config = dict(
    n_layer=16,
    d_model=256,
    n_head=6,
    n_kv_head=6,
    head_dim=32,
    d_mlp=1024,
    vocab_size=3119,
    activation='gelu',
    norm='layernorm',
    norm_place='pre',
    norm_eps=1e-05,
    positions='learned',
    qk_norm=False,
    attn_scale=0.177,
    bias='none',
    tie_embeddings=True,
    parallel_block=False,
    init='normal',
    init_std_qkv=0.0312,
    init_std_o=0.00553,
    init_std_up=0.0312,
    init_std_down=0.00553,
    optimizer='muon_variant',
    lr=0.00488,
    lr_mult_o=2.0,
    beta1=0.93,
    lr_head=0.00751,
    warmup_steps=200,
    schedule='wsd',
    decay_fraction=0.892,
    decay_shape='linear',
    final_lr_fraction=0.02,
    batch_tokens=[32768, 65536, 131072],
    seq_len=1024,
    doc_mask=True,
    train_tokens=389900000,
    steps=5688,
    dataset='wikipedia_en',
)
MLP neurons of a small language model. Each row is named by its layer, matrix (up: input weights) and neuron, and shows model dimensions 0-191. Each number is 500 + 25 x the weight over its row's rms, rounded and kept within 0 to 999. Numbers have three digits each.
Before each neuron's rows, "fires on" lists the tokens most often at its 100 highest values on Wikipedia text that the model never trained on.

fires on: ". ", "e ", "le "
L6.up425:524497520467444510509458495475495487494484501500525473451499529512484504496470520491481501504477471513521482524473531532478438524494507513508535461555491504495502508549485516517501517546495472514508487503475468490499491533515490521517461494452480523475547490464517478465511521512439495528481473499467522542502503505506484472495523484537548499504471539509473497502509537503538529522477505491458540467489509492468483521504527505492480519476517511530522483506481485530441472457540478526479483493510529453457455446483460485525508540500489517516519546479523500507526501481511479486

fires on: "y", "t", "ro", "I", "li", "T"
L9.up741:550438540447479491498546523526484511503503489493512517501524514528485470531470563526473479483482513536519480479479468497530514513491538475459485500527506488494510486532462475534483500485492540487492484458464502539498518509525478560506509504474467463493504505514481477427447500527497464489550509504527515526528476569510478493467461494516514491504527498477509495489483481519506509533529494480512475535537458504528478493522490544494487487522501533514458497481493542531508502514474514472517471525501505521528497491526493482515471498464477456533503547479489473539535512540498500513

fires on: "of ", "ed", "er", "Hon", "Ed", "peri"
L5.up917:488509525542530501485489483491521500494540517500525494526465554524495471550465464504476472500492486534478463524493475486550532479468497495501493480507492521465497511490498483526542518490514508505456502508524456525519473522530504487509486510452504483524500485482466450487538531493514529511535446491480524513467484510472502493552566537522486494516501531473517505529473489506487484503489497516553530458498496492483510492507571478517501511511495523487523467518509505465486517489511470503479494493492473457502524532462418524509499487522526483510468461497531544513529498543525474499

fires on: "ed", "ous", "Ver"
L7.up773:501491509522473520512489469539513543481498534463489471442464499523537506524468492484500461509536493497479480466448491512510458522484490475538484477490514512536506518461488489525513509540484471502476476510523505521543548525538494486527503506471487507498522481522452463496506484526565523496543508497506517484532487493491487495533508530472467513490518465509518540534471518449479466512480507501507487517524538520489481533495522492483472493497496492506537524526476480471472529442515495510579463532484518480481489513441457518491531483509532490511503533494477502522463537511491504544

fires on: "be", "-", "su", "ab", "ast", "ed "
L5.up560:479529475544491539492490464514489528479532494521510451492509524508517500498484531479516516541471457463511488472524502499499498508543528500520455515469547562567504545483458520528477482514465470523485517491495516508504520506544505496549515531483481500508488502495458491475496465505521493521535518483455478514528479464461499479480495512523506493492467495535513493524490541460487474501522485473512518497487491484467554490470523469470461495469492538483518520463468505493477563496508529507512487499466461524476504490492470527524498492544509499483525505495484513525543467549481483526

fires on: "r", "R"
L2.up863:492491503495492538490492515544468506525470511525503494519519477520479476501518494468518527472498495501526483442531491493501490537509505500494489563523519470525475513442526488520517496509480468499490487509509529539471479499533503541463523537471474490496485514493497458538509463528470501524542503531488480506497557477511454483480491474476490514498522509499455545467469527501486510480491532447518519553537493474479539461517493490450458496498541472534516504534470455567496523494470529455542506476519508494475535498483526442494506540509513512521489496495482540506505493527487486498

fires on: "ir", "b", "n", "j", "im", "r"
L9.up673:512488505476519500473502475506511525493534495505526478534529524507550488492465500506541485521490497487481494463465539549517495508527449514537527453510474479512524472518529497476528495475504492488519469504501526521510480535487544505488484539473488501519524440467488481488495534476512537463486502495479525487549453533546501512507493453473511546500517503518488528448488508465501478512523478462478498494520526483496507464529503511504468497489564480532556472447523492518526497519498547504492480504491518476529506501539546494515533510509466494523482507453520527535546518484461512457

fires on: "p", "d", "P", "st", "B", "K"
L11.up337:503450495471465521486520514514513473489505509483475484548506508526534510534540444481524480560518556464497491502534486553505515507542447506539531494442478474533501487483483520453487532451548462501549482492490506517538507518463479500490508553468454538521485492546471503467490497523477503468475517507504523489543517518509504474495527492536514456484488505564518508508531487510489515526527461493494476467437507499478522506529515535512474441491501497506474505511539480554521510471498499494481495471467520474515474518491513496495507472503486492526507503517506544482515491488478482479

fires on: "r", "ent", "ro", "y", "pe"
L9.up525:471517505480472451515509554510502514465503505510572507495500510531531492474490468510476488497501456524517481495513502504520524448479553457478477490496474498535482469470504433543485508496488512537490487499499492513459503506526497503465523521503542489445500506540475504458501474435487561457463475517479492475493487490480529483490505483486534506491544485503506464503500482500500469504490535528502510520513524517526480518515468499489529474494528541506513512475461518488475499534490521520546464491519538507512499444557497502482487509498549472534501541460491509505529498529520496524

fires on: "Al", "Gre", "al", "campa", "L"
L4.up398:487507499512507492526460457522527490501515488435492461493507525517531505500497479536466490505508509531427546476445475470523516488496489476532535455522448508510456505507474501483481512513485514508516512530483486540494520490518487486548471485531556486511535477440476484509513534503493485510526512480459430532511541520498475482526449508529490509482539486518508532538514485505488470467537502503542501464512499499505468488550502496555476532523521476493429542505501467521487502493506504450481479513539487501513534519530456516477483504495518521465470502514508519508528497507495510510

fires on: "ro", "T", "t", "n", "to ", "Ro"
L11.up768:499479522454491499480492525517526488498499530465488513512474488518476485558494519513466518488432493522535494456480516466454483475532521516477501501495488527524496468538557526514522450510515544490499522474523505527484504479527451522491503513489479469482490513486494500488505520495525507454497518513500457528551537504526500510517508468487487494504543459505479516511555507482500458501537507538456487535447481482495448500478485522495517528526510496492516491518516468554487514509503473459526513474538471529508487482509494498476483548451449500491485488488497500506481504533527496489

fires on: "c"
L4.up252:501487511516511519502464486498518492543461496473459479503502513500477538521523500494498467484507510492476455516496485502499497515541449494507480492504444454460479446518502490493520457525490487475531477469514477507483481476477517502477510518498493530487500479497463477489513503565495460543466519466472511475515508480488462490460461504471486483486500516513547488513504525528520486542487514495495512500467501489480527515511472506517535477539489485510472519542494495472513480514487460512542479460543512572488537548490490509508454506504544527533500508503521529470492503522474500525

fires on: "ur", "r", "Tr", "00 ", "at "
L5.up620:534517491536469499518518498503515472494475492499513504528497454501500482517496472458493513465517529493499481473497489495515522503494489486461493527521477497479514517504530494547524501431508469461477460554489482524466526473538510527475518560486541521507501495475460524517537530553439532561477477475513504516529455502516515512463495464478516531504517518517485445530504508464518524495489492490470484515494510525486517443507499451480532463482492439496548535494494505512510509518522495466544492496474519485496487511546486525483531490488514522508483479502496524524503516535514491522

fires on: "and ", "\n", "Am", "ro"
L11.up1001:512430456434502468525528527525469513491541497470487513534478499510534499493519515501489489501491470495505549492463475499543518501532500518519463456454504513507531486526500495491482529506492502473482485566465500505493516533519504482427511478501506493498502518488531472514479465468492491484530502467510493468534580531506499482504489522507484475490506499504481469475495513522527485559503552513476493503474483485481481482488526489522524545527535548516494516466471463491498502510496515507486494494511559527512509521542486468513522513502573471505490496499502462541490517498511490499

fires on: "se", "we", "spe", "be", "he"
L3.up66:458465447498484505487486453502551453500547535475455530471535519511471505471466515518528459497489495487526561488484454534496498487509473507519479493519461519464504492536452536457453502489505456533530531487511497484499494549516511514524482481513470483505498509501504475515483513463482516464493524516478484514521523519468491512531520497496489506567489539541493492523531510493546537510507503449452509493499514496485498494509472499477518459516517528508504502505489490480501519480517476497465530518461534530507503498492518534464491508464460516512436442516497509528503523488492509477

fires on: "t", "s", "-", "il", "b", "y"
L9.up132:517502472509534488515537482460461480523530512504523494497527502481509479539469503548549523488487535497499498497521539518448506498517498435510539496496514506492459526508451475514457488530529506499499496468471464497540488503541482525471537489476535495521490513492464497477465504527516476516483523490471442463413489501528475486509498498542488469481503485491502496495498490498519504526494502500544486477476460498522530484513515509486488442557515524544549517508491539513493521525549480481505485552512516527510486496516505468511477487473497490460520512508472501524496530527509505500

fires on: "he", "we", "He", "e", "re", "ne"
L11.up551:474445476506479489514496513512499475497460487508489478550502490513480464546490541476495476516456518487511514547506488533520480510496480527505490521511499477516530485491469504448501521491478478502524493477531456517440501515461513484527441465435485457554498488530468513557514488479474471520481476510527460506532528506466512496499495479505492502559540531513488476496489511539488520525473463514480503495503500492469473489494475491519485465525504519508464484499513483504470529474514492525490488477516482480506452477513526501464488467471516525508525485515516511519504472474560539471

fires on: "==", "===", "f", "|", "into "
L3.up422:460488559502518520503472471506496486482511449502516509532540535523492536527479489517521489476508495518531461551517517484474527526461479487507514473488458486520541535519506483477545499547511489475495471509477480501522549496534491479518512473439484488499479505526482495514499505443492518520491503491537499537522476489466473458492492564516521448523509529486484485514477510468511525507479496514506432504508477520515471480509486482508487495481475524499490499500506507504538495546521487553481474512478518511524492485511468462478474547490513516462488495473497524520473517463478510512

fires on: "ost", "Ab", "\n\n", "ong", "ab", "In "
L2.up127:531473506481489476439509494522482464491517502473490492504499508510493557498482483507542529467482522503483496476515445507461468489457504496463499515494468522484526504519551527517513473504507524496526484483505506546520505498558534519511569476509470488447513500498495474501516518497521507465496525516464455504507468448501521477469505480518570502508559536514484481489499490500504520477484531500483471495471531503500504483526535496469476536463502502462510510471515480520499474490494486497484535488575457482548492531498503467506477481486508515484476495513501517514509508553494540497

fires on: "al", "Al", "l", "im", "n"
L9.up839:503487481497496515506512506546525462508529464479514493479487512528479502458510497487498524486478532521511539500477464520501450500510521461498496455499475532530471465521503521478520491508502491476540535514508516538522501484527514501539558445483512471505485527503488476515448494502471542505548515549508506512532504550486466483498501507504494530511526504518463533501550521490482483475541483481499521481478470524546490513524494473504446477541515460548506537494510450507553505519502533465511502445514470512511459486489503465484467466474534487550484535507514500513504514481528539470

fires on: "sign", "stand", "reti", "ter", "Le", "app"
L3.up997:507503474497518508503503501498513536501525524396518509504488507495510497506531492529463484464537527512524525470497424484534521497526500513510523490504495482492531489495488544509509479456504443498520534488491506468515531530488480516500494476490494518508495457516522481509518514489517491528522510474488494493536496512514430514496510521517510448493497480549506562487531520473532526486525455511487492518483502508503511481489482512481501472533410466455479529521547504482524528534495508471478504489514470481492490563497497565492493512490529504533498484482515496505496485499459539514

fires on: "e ", "us ", "y ", "or", "an ", "th "
L6.up184:475540517479456503505513534461512493491494522471521433463499471490513514514486530489556465500466496511499519494539515488479492514536486530488515503571473499516504477485509538516528497509502503468513493499503527523502481485531524492471437476460453489463512498494508499502468486478474523551487544490479490506539465503476474462537483432467536474472489475509508509528428539489536473514471500486493518493480475493453505490492489492470478489518465495490512510476481531533476480478553492525514512509511468494469494496481525534525524518478515552447478535523503533499545460488556444516

fires on: "re", "we", "by ", "le", "ver "
L5.up566:472506477489495488506501503488514500454463506496495507552509460503479506501531492454520445548477513463503480463491533524541459522508515511483472555517517535499497533520467505534502481488485483523529455489533537483473480533517502480488549530446542519530486513504512490528472485493488487463494519486486520583521530503489448492490501530484480503546527531485499494498466511536540524518527503500501494493496501541503476470480490552495462517441511497542500501478486499533496545499513500528506480533555442476465489474461506487515479490482487489478505493520495505503515491503517503529

fires on: "ud", "b", "r", "y", "o", "ol"
L9.up329:534543504454513500537479518443513465478497512525505502488521512476472476519519516493507487433505510533510493476484512499508453515516519476489540521490513495488499465473471435529503528537470486493456491500529514485517489512496516508479505557525501497474489517496505474512504497499464502484512559544474486461491528498497530506500496500501476495494499519527461502498519532491476529508475530503480538472496573501511493449474476514473497486490538508521506479457503525497488523458524519459515501468517516466490499512471533521497519487481508468532477507498460512512519473477459495488

fires on: "st", "rec", "inst"
L4.up100:523478546489536462518488517471522527503503523519461496494476465502522555489491503482516514491509525451535517504528478509443494477493508505516419494471490488493515516501495499495478502462543457500496487519474494513482502523502478525472508502452519496540488467487516483462465449492472501505546513466515503501513517521487467483484501537510531508513480526540523449492533481489474486512484509496523507508454522482479536487507490464527507488506454510517466495476528455560535523488470536496500493488478543493476484504474545500507490476494513502484517480540521517502488483455508526510

fires on: "n", "P", "l", "ell", "d", "no "
L7.up888:502511540486551527520483474476518497506527503530527496546463544453467454487501540533516554478531494481459516497503513503534492459490468488537460502520529504539478521504531532464506472474544504491474504487507530514519480463435486504509482450535499472517492492508510551515502513531518529490520474546530502540549527521511515481481504490452532471493520445484477528519448517496531460490499445494444509521470482502497495515510519523534512499523505481521483533524553471528521490525530549490493513467502506508487486508508485510473459459480529513513472500484498503495459491496492511501

fires on: "\n", "ab", "ob", "|---|---|---|---", "su", "os "
L7.up969:471489487494513471461490527524507473518504489518470452470541502511500536508501503525494447465507501507529466542471518527485525526509540496459452488472483493571485515476526472529477502503485530494512473477557520498510509506528504442561523515490486489510483443510462484464516503530475457467550525478523480493465506517466505508470509487523522491474491515485516485485501503488517457539503496547467483537506466500477518496533510465494514541541492540505514516449491507514501529480560489469541497524502533491462519526473541469474492538530470500485483511493499499477531495569500473525

fires on: "c", "C", "cont", "feat"
L7.up418:529485528507473514507461505499544485499477482482496495440517526491515560535498517510502459493489522466511456500528508491535493520534474526483496532494483461536501501529493504506499528495492498487477477450496463510518551468479459555487491493525510535467522468483468513549499508507508495500510487464470532474507491481484479495466474525464498505510502493480505525548504547505510483519483478520498501435502496503559498514466478468499481516488457497514454498514494508487507488457543499539461483532497497530458516523514516432497512505493517518530468512495506519491543463474484486482